Weights of a small transformer language model.
Size: 19 layers, 4 heads of 64, MLP 896 quick GELU.
Architecture: RMSNorm before each block, rotary positions, no biases in attention or MLP, tied embeddings.
Training: a variant of Muon for these matrices, 10465 steps.
MLP neurons of a small language model. Each row is named by its layer, matrix (up: input weights; down: output weights) and neuron, and shows model dimensions 96-223. Each number is 50 + 12 x the weight over its row's rms, rounded and kept within 0 to 99.
After each neuron's rows, "fires in" lists the words (lower case) most often at its 100 highest values on Wikipedia text that the model never trained on; "fires before" lists the tokens most often just after its 100 highest values on Wikipedia text that the model never trained on.

L2.up425:38 43 51 42 47 51 67 21 66 68 83 45 39 64 60 41 59 47 46 47 56 72 87 50 20 53 59 42 50 47 63 63 51 57 61 39 73 61 41 59 50 43 55 50 42 61 60 49 56 65 38 24 54 77 62 53 72 57 55 41 46 48 45 64 39 40 74 68 48 70 37 73 32 43 56 38 41 66 55 68 45 45 32 59 31 42 58 47 47 66 47 36 64 54 44 57 35 53 63 52 71 54 50 31 59 67 43 17 51 39 25 50 47 37 46 38 43 49 44 38 47 60 42 65 43 57 44 65
L2.down425:30 47 50 25 66 59 58 41 57 40 80 36 55 71 63 53 60 53 70 57 62 68 89 32 43 64 58 41 44 34 65 61 69 62 44 52 60 69 60 50 36 56 40 19 49 80 47 47 42 46 35 13 61 65 44 57 57 58 62 43 48 46 40 46 24 54 59 46 56 63 39 44 48 50 38 26 36 58 43 54 43 35 34 66 43 46 58 56 52 55 52 37 67 67 44 36 45 79 58 51 40 54 52 29 51 44 58 34 66 47 47 73 40 78 46 53 62 55 45 38 55 44 43 45 39 45 53 60
fires in: "as", "became", "because", "become"
fires before: "a", " the", "ome", " a", "om", " H"

L2.up892:53 48 61 44 32 53 50 35 51 48 57 43 44 64 52 46 66 67 40 73 50 62 51 48 38 50 57 42 43 38 40 43 77 48 52 48 63 43 67 16 42 42 47 62 38 34 17 45 67 52 55 22 43 39 76 67 45 49 81 60 47 40 48 41 53 42 47 54 56 47 60 50 66 38 45 40 46 33 39 47 37 54 55 41 45 32 43 67 36 65 48 34 61 61 40 49 38 52 70 63 42 66 54 50 75 52 59 47 31 53 29 30 77 47 48 52 55 44 60 56 58 62 50 36 33 65 58 49
L2.down892:35 63 69 42 46 46 55 54 67 30 55 34 44 76 71 42 56 60 46 38 64 60 27 42 40 57 69 58 57 37 32 27 63 35 76 45 53 72 70 39 50 44 27 49 51 34 54 46 61 45 56 40 41 47 32 64 73 52 37 54 57 44 29 45 67 47 44 63 40 60 52 37 63 33 26 52 60 37 38 48 46 57 57 54 33 53 53 72 66 54 51 23 55 56 66 54 52 50 54 56 43 68 76 76 51 45 28 42 27 29 47 49 56 29 52 62 70 47 56 51 45 74 38 33 47 66 47 51
fires in: "not", "election", "council", "collection", "episode", "announced"
fires before: "ion", "c", "ed", "ode", "ric", "ced"

L2.up403:49 49 63 46 27 27 37 64 40 55 56 45 62 38 33 43 58 54 48 33 61 50 38 28 23 26 31 49 54 48 50 37 56 43 45 39 37 42 47 57 53 50 35 51 65 56 55 47 53 49 52 56 57 41 42 49 49 31 65 53 51 36 50 66 56 56 52 52 60 51 64 45 62 66 52 28 32 64 55 41 49 54 56 39 15 56 62 41 65 46 36 59 32 41 38 69 32 51 59 40 49 33 34 60 35 38 55 56 47 53 36 45 52 53 48 37 54 36 42 65 40 45 34 50 50 49 32 68
L2.down403:30 31 55 37 49 44 45 21 71 38 40 40 37 62 24 35 26 61 22 47 38 47 77 34 35 45 39 78 43 39 61 53 37 50 54 63 42 51 56 47 51 36 54 27 56 39 45 36 74 54 39 47 57 38 50 42 76 49 32 30 26 47 49 39 35 63 41 56 61 48 56 37 63 49 47 47 53 63 51 44 51 44 52 37 47 36 35 78 54 44 43 66 48 56 62 62 48 40 51 58 28 59 57 38 37 60 53 49 67 32 47 60 47 48 55 49 35 50 49 53 45 71 56 38 55 39 74 62
fires in: "february", "june", "january", "october", "april", "september"
fires before: " ", "uc"

L2.up888:44 44 50 51 40 46 44 56 51 45 47 57 47 45 48 68 75 42 54 48 54 46 57 57 40 61 61 52 44 47 59 53 43 55 69 42 81 56 41 48 27 65 41 39 66 34 45 47 62 52 60 51 45 52 57 26 65 36 63 30 58 60 30 59 51 42 58 46 50 50 46 32 65 58 34 47 60 53 55 32 39 60 61 22 63 56 53 74 52 64 60 46 82 57 78 54 34 56 54 51 70 43 37 49 53 61 51 44 47 19 51 65 34 29 41 55 42 52 39 62 39 27 51 44 33 65 52 53
L2.down888:48 67 34 59 37 48 50 48 53 12 42 40 48 43 59 44 54 55 55 15 45 46 53 49 47 66 61 63 43 82 70 53 71 51 58 41 43 61 41 28 53 54 40 54 43 67 66 35 53 41 40 57 59 51 41 67 68 46 66 48 46 44 50 65 45 28 39 47 41 34 53 49 59 47 43 41 45 56 57 40 59 34 44 23 64 43 38 50 62 43 60 40 45 46 68 44 46 51 40 48 73 66 53 48 52 54 37 56 55 29 46 68 52 34 41 32 52 43 52 58 42 37 34 41 26 45 47 53
fires in: "national", "served", "tournament", "service", "poland", "services"
fires before: "ed", "am", " team", "ice", "and", "ic"

L9.up749:45 42 21 43 27 48 42 37 45 48 36 62 41 19 53 57 48 47 81 57 50 61 63 67 31 46 39 38 48 49 52 67 29 36 50 45 51 49 57 62 52 49 44 61 44 66 57 32 41 72 72 62 72 50 59 62 54 41 57 44 45 27 33 51 68 59 45 42 64 46 42 60 62 43 30 36 42 42 54 46 41 44 45 58 45 30 45 42 48 61 69 62 59 68 61 46 47 46 48 38 56 31 37 38 49 42 41 50 38 49 44 47 46 75 30 48 43 47 28 43 54 46 43 56 41 63 44 34
L9.down749:41 27 54 41 60 69 40 56 73 58 44 36 27 67 44 47 69 74 56 57 45 41 36 53 46 44 78 49 64 62 67 56 39 47 46 44 28 47 44 36 49 31 62 59 26 54 23 50 49 61 36 49 30 35 37 28 52 41 45 52 47 59 56 51 41 25 54 36 42 47 45 66 48 49 59 73 42 63 43 72 39 44 56 38 50 42 64 45 40 46 42 52 43 33 56 47 27 60 56 54 56 50 33 55 51 67 45 45 54 55 33 52 52 59 38 42 64 50 82 48 52 48 55 51 59 50 69 50
fires in: "of", "at", "on", "to", "having", "along"
fires before: " the", " his", " a"

L2.up428:35 50 54 68 47 31 66 58 50 53 48 31 56 45 47 61 53 49 30 33 72 51 65 63 61 48 45 36 54 47 50 57 51 60 39 41 48 49 44 52 44 48 54 74 41 29 55 54 61 45 49 66 72 50 39 39 59 35 51 50 49 56 52 52 41 44 36 43 46 19 42 32 65 56 59 62 28 61 60 44 39 69 66 31 71 57 42 63 50 58 35 58 63 29 33 41 58 46 57 73 65 32 50 52 65 55 44 56 55 62 51 39 36 36 49 57 48 52 07 46 47 56 71 50 59 69 57 53
L2.down428:48 44 49 56 58 56 52 62 53 42 57 37 62 60 46 75 52 44 58 45 58 49 59 60 53 28 46 34 58 41 56 60 44 62 48 46 40 54 60 66 43 55 45 57 58 44 50 66 70 41 56 48 72 50 53 32 52 54 41 49 46 49 65 35 30 33 55 80 54 37 41 46 58 41 75 57 29 65 56 54 43 61 34 22 48 35 44 44 69 32 26 34 36 43 29 36 65 48 76 65 59 57 53 73 56 58 36 62 48 36 55 49 51 74 47 20 54 57 41 47 53 46 53 49 56 61 59 38
fires in: "college", "michael", "columbia", "collection", "michigan"
fires before: "lege", "a", "lect", "um", "ig", "ia"

L2.up561:50 48 37 45 54 55 42 57 60 49 48 55 41 46 50 72 25 59 45 39 60 33 34 69 45 25 56 44 54 80 38 47 45 56 42 39 34 59 39 59 49 53 41 49 29 54 47 53 42 43 69 49 48 55 54 43 39 47 57 63 37 51 47 51 63 33 54 69 61 53 61 51 64 43 45 20 33 69 55 68 53 48 72 67 38 25 55 54 48 69 60 52 52 44 52 33 61 39 70 56 14 70 66 62 70 44 53 56 55 59 70 39 57 30 43 58 58 51 31 57 40 51 67 37 54 47 47 73
L2.down561:63 35 50 32 74 69 26 52 32 54 51 32 67 55 40 50 42 59 48 59 47 44 47 34 67 48 45 44 48 49 52 68 58 38 47 59 58 44 35 64 55 79 54 48 33 67 72 67 50 35 55 59 51 41 60 47 51 41 41 49 59 40 54 49 35 45 41 56 38 39 60 53 64 30 71 61 56 67 35 51 59 38 34 45 48 27 54 31 57 49 31 55 47 72 44 17 60 57 60 43 59 50 66 44 53 57 59 70 54 45 58 52 35 56 36 76 42 72 60 69 37 44 52 56 68 30 34 54
fires in: "college", "collection", "ancient", "columbia", "collected", "colon"
fires before: "lege", "lect", "on", "um", "ind"

L16.up589:46 42 43 59 58 42 60 54 65 65 46 32 62 62 29 39 54 55 45 46 62 74 54 47 42 43 63 52 28 52 44 44 62 43 38 31 27 50 53 47 37 52 64 36 65 57 55 52 43 46 51 63 52 51 54 70 44 52 67 52 44 42 25 43 48 44 41 56 33 68 34 72 45 57 42 37 43 45 47 56 43 27 60 64 37 43 43 45 78 56 59 39 48 78 42 57 39 38 49 58 69 48 49 30 47 46 52 41 51 61 53 45 50 46 54 19 70 57 72 32 48 56 44 45 50 61 58 67
L16.down589:69 55 38 28 50 46 50 54 49 59 36 40 28 58 63 47 60 66 61 71 43 41 47 57 54 62 41 47 41 47 67 63 64 50 57 59 63 60 58 26 58 45 39 68 40 69 40 56 64 43 38 60 51 38 71 38 41 51 54 46 38 72 38 44 39 36 44 43 34 41 46 46 54 55 73 44 48 68 24 46 52 81 46 61 57 42 44 44 45 53 49 60 55 47 47 53 45 35 55 54 65 71 43 46 68 56 51 42 46 48 54 62 49 50 49 70 24 57 58 51 25 24 46 18 58 35 48 50
fires in: "in", "from", "as", "october"
fires before: " ", " the", " a"

L2.up184:39 56 61 45 30 39 66 41 66 52 46 54 49 55 63 48 74 63 51 47 45 41 48 39 54 60 50 25 62 50 52 28 67 36 31 25 47 67 49 57 56 61 67 56 73 71 57 46 69 31 49 51 63 46 58 44 56 70 53 49 45 42 65 45 61 46 62 60 90 71 69 46 53 33 49 45 49 59 45 54 43 68 58 43 48 63 50 58 54 49 72 55 39 53 53 63 48 59 49 57 18 62 52 58 48 32 28 41 55 60 60 57 48 63 65 59 69 39 54 41 66 42 77 43 68 41 53 69
L2.down184:45 46 31 68 41 45 54 49 53 60 29 48 55 68 57 57 66 61 25 44 60 56 41 52 52 52 49 52 55 46 69 53 46 46 27 35 49 49 53 45 73 33 47 57 66 49 20 37 53 35 63 66 44 59 55 47 56 71 39 51 48 44 51 46 65 50 52 48 83 64 60 52 40 24 59 53 64 63 48 74 32 69 57 55 57 50 39 57 61 59 67 59 47 61 53 85 56 72 48 58 32 49 38 72 59 40 32 45 49 43 68 55 62 59 42 51 50 46 40 34 55 45 56 66 57 59 42 62
fires in: "council", "france", "performance", "announced", "frank", "for"
fires before: "c", "ce", "k", "ced", "man", "mer"

L15.up48:39 24 39 21 57 65 50 74 42 55 49 56 48 52 36 54 49 56 45 25 46 68 48 47 40 46 53 24 49 66 32 48 47 37 61 37 59 52 62 34 40 41 30 40 54 59 55 47 35 50 68 50 45 48 63 78 71 55 41 59 46 51 64 85 49 34 65 41 42 30 48 59 42 56 47 28 43 60 46 37 34 54 49 45 21 54 50 66 59 49 50 37 70 40 61 67 47 42 65 67 40 48 52 68 32 49 48 57 40 44 63 68 62 46 46 58 40 37 64 28 52 49 42 30 37 66 50 57
L15.down48:47 65 49 41 74 40 42 42 51 56 69 73 44 43 54 45 37 39 34 50 57 76 47 32 67 44 62 66 44 78 76 51 55 77 31 49 44 45 48 72 42 58 65 52 53 57 38 38 64 49 50 79 53 47 58 73 57 52 46 42 37 40 24 47 28 47 30 47 62 58 61 47 53 62 55 50 61 55 58 50 30 46 53 54 87 44 82 54 73 58 47 48 43 44 37 26 47 59 32 37 50 46 57 52 35 24 66 44 51 62 49 53 53 42 41 46 40 38 62 50 46 52 35 49 56 48 57 50
fires in: "in", "s"
fires before: " ", " the", " a"

L2.up708:42 44 30 55 46 64 36 49 68 44 43 63 49 63 76 34 62 60 52 37 25 33 45 75 51 43 54 41 49 70 36 66 37 56 41 46 55 41 55 68 23 47 38 41 54 53 47 27 48 53 33 42 48 39 16 43 65 56 63 36 43 46 66 71 50 39 59 54 55 54 50 49 63 49 63 31 43 47 50 27 71 50 61 54 53 49 41 53 67 46 65 47 66 44 35 57 44 38 44 65 75 20 44 75 50 64 52 69 57 48 66 75 50 60 40 64 57 46 50 38 57 53 40 38 40 30 31 35
L2.down708:48 48 29 55 49 50 32 41 54 31 49 65 53 37 81 32 59 56 46 41 33 34 50 68 40 48 48 30 48 62 39 51 34 53 49 39 67 52 55 60 42 58 29 46 47 43 61 29 53 60 43 39 38 33 30 60 63 69 65 42 57 51 51 63 25 51 58 67 67 59 66 37 41 58 56 32 39 62 53 42 58 59 54 38 46 64 29 52 66 48 65 48 45 45 42 47 42 41 36 63 59 22 39 59 33 63 46 42 72 44 53 77 40 62 51 49 53 59 50 40 52 51 58 23 52 41 54 45
fires in: "district", "during", "century", "center"
fires before: "rict", "ury", " the", "er", "rib", "ral"

L2.up681:54 49 59 46 55 65 48 59 41 56 58 41 51 64 58 51 39 40 51 36 56 58 61 51 60 44 36 57 28 46 40 65 59 30 49 34 35 80 34 56 43 48 73 58 47 53 50 53 61 52 50 55 51 48 40 69 55 66 76 22 29 52 47 34 48 52 15 33 52 57 60 45 43 43 38 31 29 49 73 54 65 40 39 57 45 51 46 47 67 81 33 49 56 45 43 49 53 53 66 48 61 54 21 43 40 57 35 48 60 42 30 30 60 49 55 41 65 67 45 67 59 44 51 60 41 66 47 53
L2.down681:52 44 58 33 69 41 49 67 51 34 49 42 54 64 52 54 49 37 50 37 46 57 76 58 53 46 35 69 51 21 43 48 47 41 49 64 61 49 35 45 50 64 58 51 53 31 43 50 62 50 43 46 48 44 44 59 42 59 58 32 30 37 52 30 35 28 49 54 48 64 39 34 64 40 44 46 42 41 71 52 32 40 45 48 23 46 54 46 77 66 36 53 48 49 60 47 52 55 65 64 74 45 29 38 43 64 42 43 59 45 36 38 53 55 53 53 71 70 38 41 59 48 80 35 58 67 51 57
fires in: "college", "september", "s", "university", "state", "october"
fires before: " ", ".", " of", ","